Weights of a small GPT-style language model, trained from scratch on English Wikipedia.
Training: a variant of Adam for these matrices, 1420M tokens.
MLP neurons of a small language model. Each row is named by its layer, matrix (up: input weights) and neuron, and shows model dimensions 336-527. Each number is 128 + 24 x the weight over its row's rms, rounded and kept within 0 to 255. Numbers have three digits each.
Before each neuron's rows, "fires on" lists the tokens most often at its 100 highest values on Wikipedia text that the model never trained on.

fires on: " ", "1", "–"
L7.up1445:084144179114123120154123172098112087133087112137130112132146147112134106157124145120158120168178171166121137121123111067153156150128133142088164110149128125107132129142116108162105134121125117121105112156084130121139116138115112121106144131133104102125122140153151108117095120122103138098127096164091131091137119144136173176143089116076102188153097116135117141123103095141140131094151144139119108086164139151121119190110115132126142116083110167106155117085143122114084126165096060099114115146091131130117098107119103138125152142117090127143117148126104137147107140173165122092

fires on: " ", ",", " and", ".", " -"
L7.up1534:143089133141120101121080129130162162113091166107109121130143125118117096162171159142124109173128115119120157128102117111124145152127086127141096166128126161115127138122117133119120124112158090117116144119165128175095118151093123114166154146104140116159132126171126160130127133133140104116135161127166164127126130105087115083122101132143118135102130128110101107128167129117133132132149113156154129110170098132181135167118091159127144163111117164161164176086155104079116081113146130133103172141093148145096132066139148132147122113124097142126154111145148104165079153122119151122

fires on: "-", ".", "1", ".\n\n", ").", "2"
L7.up1566:115142136138131105085132112138111124093116137125121103127109181115149109159159136138181107119096098134114120167113100118104156070120127129136159165144090111115113138095137117133157130143138126153131108103143141170091107146149137155110120125093144110175130126140131147171064176116104115112149170102130119111100132103122147101152127109112133131141113127147119118127118080134130102132144150176096109151132104091091156141116135129146158161165131107170172126120099124129165132172141134096103141117101179158127096130126121116190102122079112062146129117117121092146150165102118136140

fires on: " ", " ("
L7.up1915:127112118150149109140143123154124161143092146094120133140124187122137082105108107141133144138105089159084137155100068125140154105141093136115149111140128129142107081184112124124076146134119156151111162116153123138103141114123117098143105137087156136168185156142132179098153152152097158131135125143182155119098135129104115108137097146104073151136144121123124101118168165138110115144080143169127119172168150109115098111119160177123175165159136159130102119110110121110111102115094121087154151104147086109151109121150150096119096110147090131135116088147126124116121159130097086119

fires on: " \"", " (", ",", "\""
L7.up543:081150110169159129164154103163083127106137127083123091113136161137087076095122126145149121121134162112126110166137125112113131099136090129096142104132101116117097143150109153107104182134101122136139117163181122125137141134102127083102134105100113127109113110130136086103148159129122150083115158185141137135123191082124143100121134093105156149149113160129162130114133113109100105082160140138109134110125127135095163117088135146149135117131067117159136137133140124116094098152102126126142119086092130127152082101130142134132168129140139183163088135102185149154119163115100138123

fires on: " a", " he", "',", " He", " \"", ","
L7.up2369:104111149157115135120076095163130143128076123111095134122118142125116152153108137104115113164119117160095108135119068122123141095105116154143130103145127115099132088139126108138127107137131148150117084096107197172088117136090150146156139142104145117175168087132122140131098161105103116136112127135097159095086125111115102099100088092096124104109127083151085141143132124133116137167176106117069097121124114108142145114121161115129098137127129131146105105105139059125097087156140104101155124108139125132112108115113127133114141145094078130173111148095152111191109165147184174135

fires on: " \"", " (", "\"", " '"
L7.up2435:137119136148112096130122116076134133126145143114144117146113180108110138156115144120118095146136131144082164109120118085110155089112143153109134134128137124100135098163116133123116159124136169133086076119132124112146123119143118135113168107113116161125130126145141148094100098145158147130134147166109113150121126122090150134119125141103128134117124121135155109113089156170106137138135124134110088108129102161098109098114134160159137143118113107146132150131148148106134117133153129127115132096062086101131133085099093080162089105106057152125114111122121095099134100116146111112

fires on: " ", " the", "1", ","
L7.up1118:086157094130125141137137071150087107147091114137153099177156152119165120154144089144151122111165142158091146133117112135143155171122095160147166154125093074128158097133124116125152099130121144141108136145113104140108121140136108110145140138110099137154147176133119173120129101134125117115148099111113123114119100093097116135133118140094148154151148105129128175102152109159109079130138105162095138109122144126122174159108117169136172121097119091147126156118144101111088196152097109096103154121112108131157101107120134160153161127127095137134145137126118140156128160111151127103

fires on: " ", " as"
L7.up1209:137132102157115106103163104160124140121095121121112146137157102091142070177116145162129128130155126139149143161139129141143135168113128128105136154169130130132140095149130142150138106118136089137149127118139139132107112170151103122130141183132147123158115141113092161082132142106100195125170162137164079147100157096060117088159088142097105132175144164108159091123113148162124120117129140127136121145145137116173123090169150139056107163141115146124064152137149133126121148117160146085164107104081112142134100128135137126083112108148104158122169109093153139136100140122116083104

fires on: " (", " |", ";", " ", "born"
L7.up2367:083121103178133117138093117140128066097111135132155095090148077100117124122118109109156155165142125125123148086156104092124142128111163159125114106143112075127164117101131119128135116151146109125121146149131094125142136161147174133165187158106095120109157091155114121131158159119122092135158082115140133120115095145187132132115132068132079142173145154126125113117164121112120123147139090140146145100116135123116085146089167098127131141124089125109127140137151134123105086105161136088124110176102112083115116122120119165145122075119101146064139142097121098107147139106115132090

fires on: ",", "-", "4", " a", "|", " his"
L7.up1178:164119137102096126113123106136108146102128159158093109173147128134146089109142145147131162183144111144099138110077103119159115084134146115095138142125129124132164082104164103110150159140154104124153155099123151088142145118130108156106168148165112129150181102113142113180136154121125129126132149139149098141073156069096110119130129149090123118114129170148097118140159098159106150133107092118118105097164139118076140135161153137133096135128110151167092128177142131116100090133168102108167140101135100121117128121165125077136097119122092090095140102131168176109095145143114103169

fires on: ",", " \"", ":", " (\"", " “"
L7.up709:142140132123115139123152115123126139146127140123120124168107157146118132096109133157131138096121123201155120172126110123122147122158114172099090127121106126118086122110138074144148137115096144121118108134131071105101126114099091118122136135107069113151167143120159130107095176122125153128161147167171154095112139096139138108135126126138127134147152105154138161100129093116110121119129105077141124167113144131098151152095097121126133138159119152118132155140135122161115105113146163111163094110156095101101097100095115109126124125137119168129147136086121134155110150125111127124

fires on: ".", " ", "==="
L7.up843:093184088125152156113139109130124099133079174120130161136145148160169103139145113146130132128103111143072182117126140097094102101148131132107151153168151138097161065159128139096123149095097126124113144099124160138140141106146123121126110105155115087130132133131099087137122157113129112116155082142164117123111160115084136120086133139113143153189164128166114105103069126135140134162165110135064138144123121117131141118119180150117124133129112095114098151095102140081131077091121102101111095107091097153156123151105105165129098139126108123173137123118106143127123121151110100130

fires on: "==\n", " \"", " (", " ===\n\n", " ===\n", "\n\n"
L7.up2535:153115147154134165084116100103115125125131137069158129154130177134177121125176140146145124199142123136120107138129183092117139086087156149102139121117130118151133128169103118131118169129140097116111105144151117070113062126119143099129152137112125121139194122125119153119097157150120167155127156134160130127122138102135124164096125141117120113142149178127120146123142154150110145132152138117114128112155120146110133112156148148139154109105096074157087160096096076112142138136150129115168136106089155133154133088118100101143100151099113125161112122067155163140103147080122144115

fires on: " |", ",", "-", ".", ");"
L7.up1319:130153127127099126159109082142120099079122126081140174111127124136137109153137127124125141116093172126109156122106157128106121129159135162134133172132107125127166136143115122123146155139112110131076130131116117148098117105150140132120097140106096104160116146112119135164110143178129132168119140118135135112120132163110112129125119153139156152110108147123160134084103174155102120138111132107090076097122129166165122159135157100129131108147113140145130176134158161101121164156165078137099117125148131133136140079119105154171120133153128145160149113110098126159101144144131170163

fires on: " ", " \"", "–"
L7.up900:111101157139137118159125120176145127090097125122121081139150123104084148164136175137153139171114148153138137132126123095086113108150128159085122141136094120074151111196130110137133098163121125145158153155145153114097091138139112142116113144093097142122162147123113138133112122130162140154145179119145112115138099107094136116124102098088125114130114149126127113114115108147132116093149097131113098104106111131118151147068120158157103125108097104156087151092193130129090108158119144086115130091111091110119153132147101125129144154121131140120084077069118123128127151122142182130

fires on: " (", "\n", "—", ":", " X", " with"
L7.up2531:135111101150128154062129128166132099097125154092150113147113185137158142166158131126116152175104163168126116148121115113086139115139108122063140144151101121087128094150063130134118078206153115154114100089120111165110101128119143116120102114079153090118147126149136146136092124155110167146128113152140118129122092088100113139094104106088116130079133133102119116134116150142106116132096150118108117149139137137111095173105150138122149080185109149147108167096134108148130133148067114116113160100128115107120115081172119114134106134093111173134084113137154162125112153129140137128

fires on: "2", ",", "\"", " also", "\","
L7.up660:136100177153136119103105111100095056104118132143127148118145102095121142149110091102115126149123118107158148088125134132114167131132153144134119125175111110099130125148150092129175130118106161129124098101099101096107116085170164110093152144096079141162146149109119081085117163089155133127139130112135116126150111097117117115138079093141146099130103153155147129099149087108176093100142141153134140148130164112098135190132180124131117151115137149178096112108133137148128152150146120170096081122150104084136130078082112097183143137099160122114126149128112139164120119093106112151

fires on: " (", ".\n", "2", "—"
L7.up1517:109156140121139169094157127094087128083122153125137165133127127142170158122120182150123134097109138137091122161128129101097145111126125145123118121115144081116132132146141141118124193156092124097097108086138158125139103140121141135140114114076143106144153111122131151111161153149155106127131069115138140136150108119101103175155124121109126174087116130102101132118122133138159148129126140112131101132159141139121124134122160141123160139114081140157121108196167119136145105102124114135112114144113105117124166108153128097128120127091123174109102151092163149101139109113122155114

fires on: " (", "\n", "–"
L7.up816:146140154151119138156133104138092100125132150090159120121124122136171141146119112152167148114089155133151118164136093097120184106139099131106146077115099100145095106105130132145072112166104148127133107141126130144134102111133094127121173088118115076141123128147140129157083154141156110097147140147146129150141134127111135111136087102116115165117140147142094145119105149125116162165123140125083142120126115153129122135115124158164160130145085137119134147169147079116136104078146149125134111129119122130145121129141125102117100107122107137147120177151171092102175110128132104176

fires on: ",", " (", " and", " as", " ", "-"
L7.up256:099131122115122111133138122122119082103147145120109120134087111103144106140156110117101143148137098125136140115152058142146176118129121155136103150145119119109183118132149150095172106137152124193087123154136104113090132083099136136139194132103093161165133132169132147157116146135087131145100107139133075136130170060121128157165108134128114130121130100138148168085131153154156154143114114146139111157165153109082126113116152125125112180120121142171123180102114104129130117101133095151114143081132133110130130132101124102138119122120139115150178095134115142142134127119078133133

fires on: " |", "|", " in", " Games", " and", " track"
L7.up1310:088147092160093148081158162118135130131143135109171082124190116152151109110116110134107129125181170148115115157103162130154158138126141102107116119096095120148131126119088133072102129083115146110128108124151150149124150185143115138125173163129135165126173090141088116112123141134145132109123112122136111143134159144179108162156137091145125147114148121089118133136129143148093129116136085082171124140111097114107116125133133125119092121121117147134112114170120139081072123172118146118135083109145115135110125129131153127133109152165151150122115101154172125168118173153149152142

fires on: ".", ":", " which", "-"
L7.up94:102154119134132152111099084120102086107093166114134158102155172138141139119136127136149121078110125137097179130130161122157105101147129133085139127149097123141110118122099138129102140138103097107074105132119142127092142133149100137115178136113134129107130130142167166120146148142173113135153156109162146166123153116124067092131126126112139153129127140120116096141095144106107105134130144118091112162104119117139155169117131119122136137128142128158150145153113137095136149126108108095081130102121118124149123162122146183206152161119087161122134096100140103177132134120073134132

fires on: ",", " are", " \"", " because", ":", " not"
L7.up1949:121114148149156072123139080145114151086110126124119093136140127128173122115125126166134145148160176128085138133116135137162145148167132149049119118141129120107108140160091133115120142102120170094133104142127137167138111149099076118116093136132080129107147160116176154148136130161138142128169103109183133141088156098094121092084080110119126123165144102149147124158191119162130141164099109143105123124088133115141167168102108147169140108120173137139143139153115079118147080126132106136111113100109100115160148133110150110143145143121111203134153142157124148133081134088158107148

fires on: ",", " \"", " (", "-", "\""
L7.up1275:089106157101090134157151085135121157130136137088131134149127147126120145174107123148099115145148154157125158137100174125147115151132141136128139135174093100090115092143122132130150112129131110132155109167143172098121150121101111119087179126108122141101134185120118123138121174104158136133158146113149127088114155112136123124158122078112118104140117142111140114125130105153145160108112152128116117143111152105086103138132146112153106104149134086113121159136152103119128132156154132127136104075164161136155097091143130120123068143128112132130138169122115136138124128121128119141

fires on: " |", " was", "|", " ", " were"
L7.up2040:068072129130124131134096104128125101109133123145163088115115132124170116123140139128132134139128149076137116134147102098109131158096159164136133129123114127132143114173125105137118108138154136133116131168097133147161126139110084117134171159104075146124140127175099142116115121125138187157145154147145094092128147141083109092094143115119122139099068130139165114101103141127161103154149120104112129114111126143096115114082115169109133093131134152123114141110150080111116134157109100143107139104083126104130079125131160163128120093167121132099113128099124105111119142159130113080

fires on: " ", " in", " and"
L7.up558:105185152155142151138119129102123061113112117087154144122147108154127159115139134102089137099148126082118116178162107133110159081135146107159134139132100144111146104124121112115127164118118135131135126120127161108105132115126125131168187146149098129147110136137083096130137155112127124125164105099184124116152128136142105143113114136127089138165139150098130170126149095170148100130142109110136139155149137156113102103087142157091147131127115168092138136143141091172095123141112106132109169145166138083163159110134166147098131099126128125158148100163146122129118129139128151109

fires on: " ", " |", ".", ","
L7.up1103:113102146131147141107104106117131126136090144146111142137122121144126123151152152146160139173142109154116153113132120112085133126123129143115127074129120107106166097097110116129141148126157153128137162134144138129103160114156135110150124153127094084124160144140094146126148166125149094149135152117168099111038160172126177112095124109129125122140150109111148121111167129099133104120164157124106152130166133130101134120125142148120121143134099137125121154114139113143116105127105125103125197122134122141123104109155121168107137164111088128059081138103095118109130099081123169112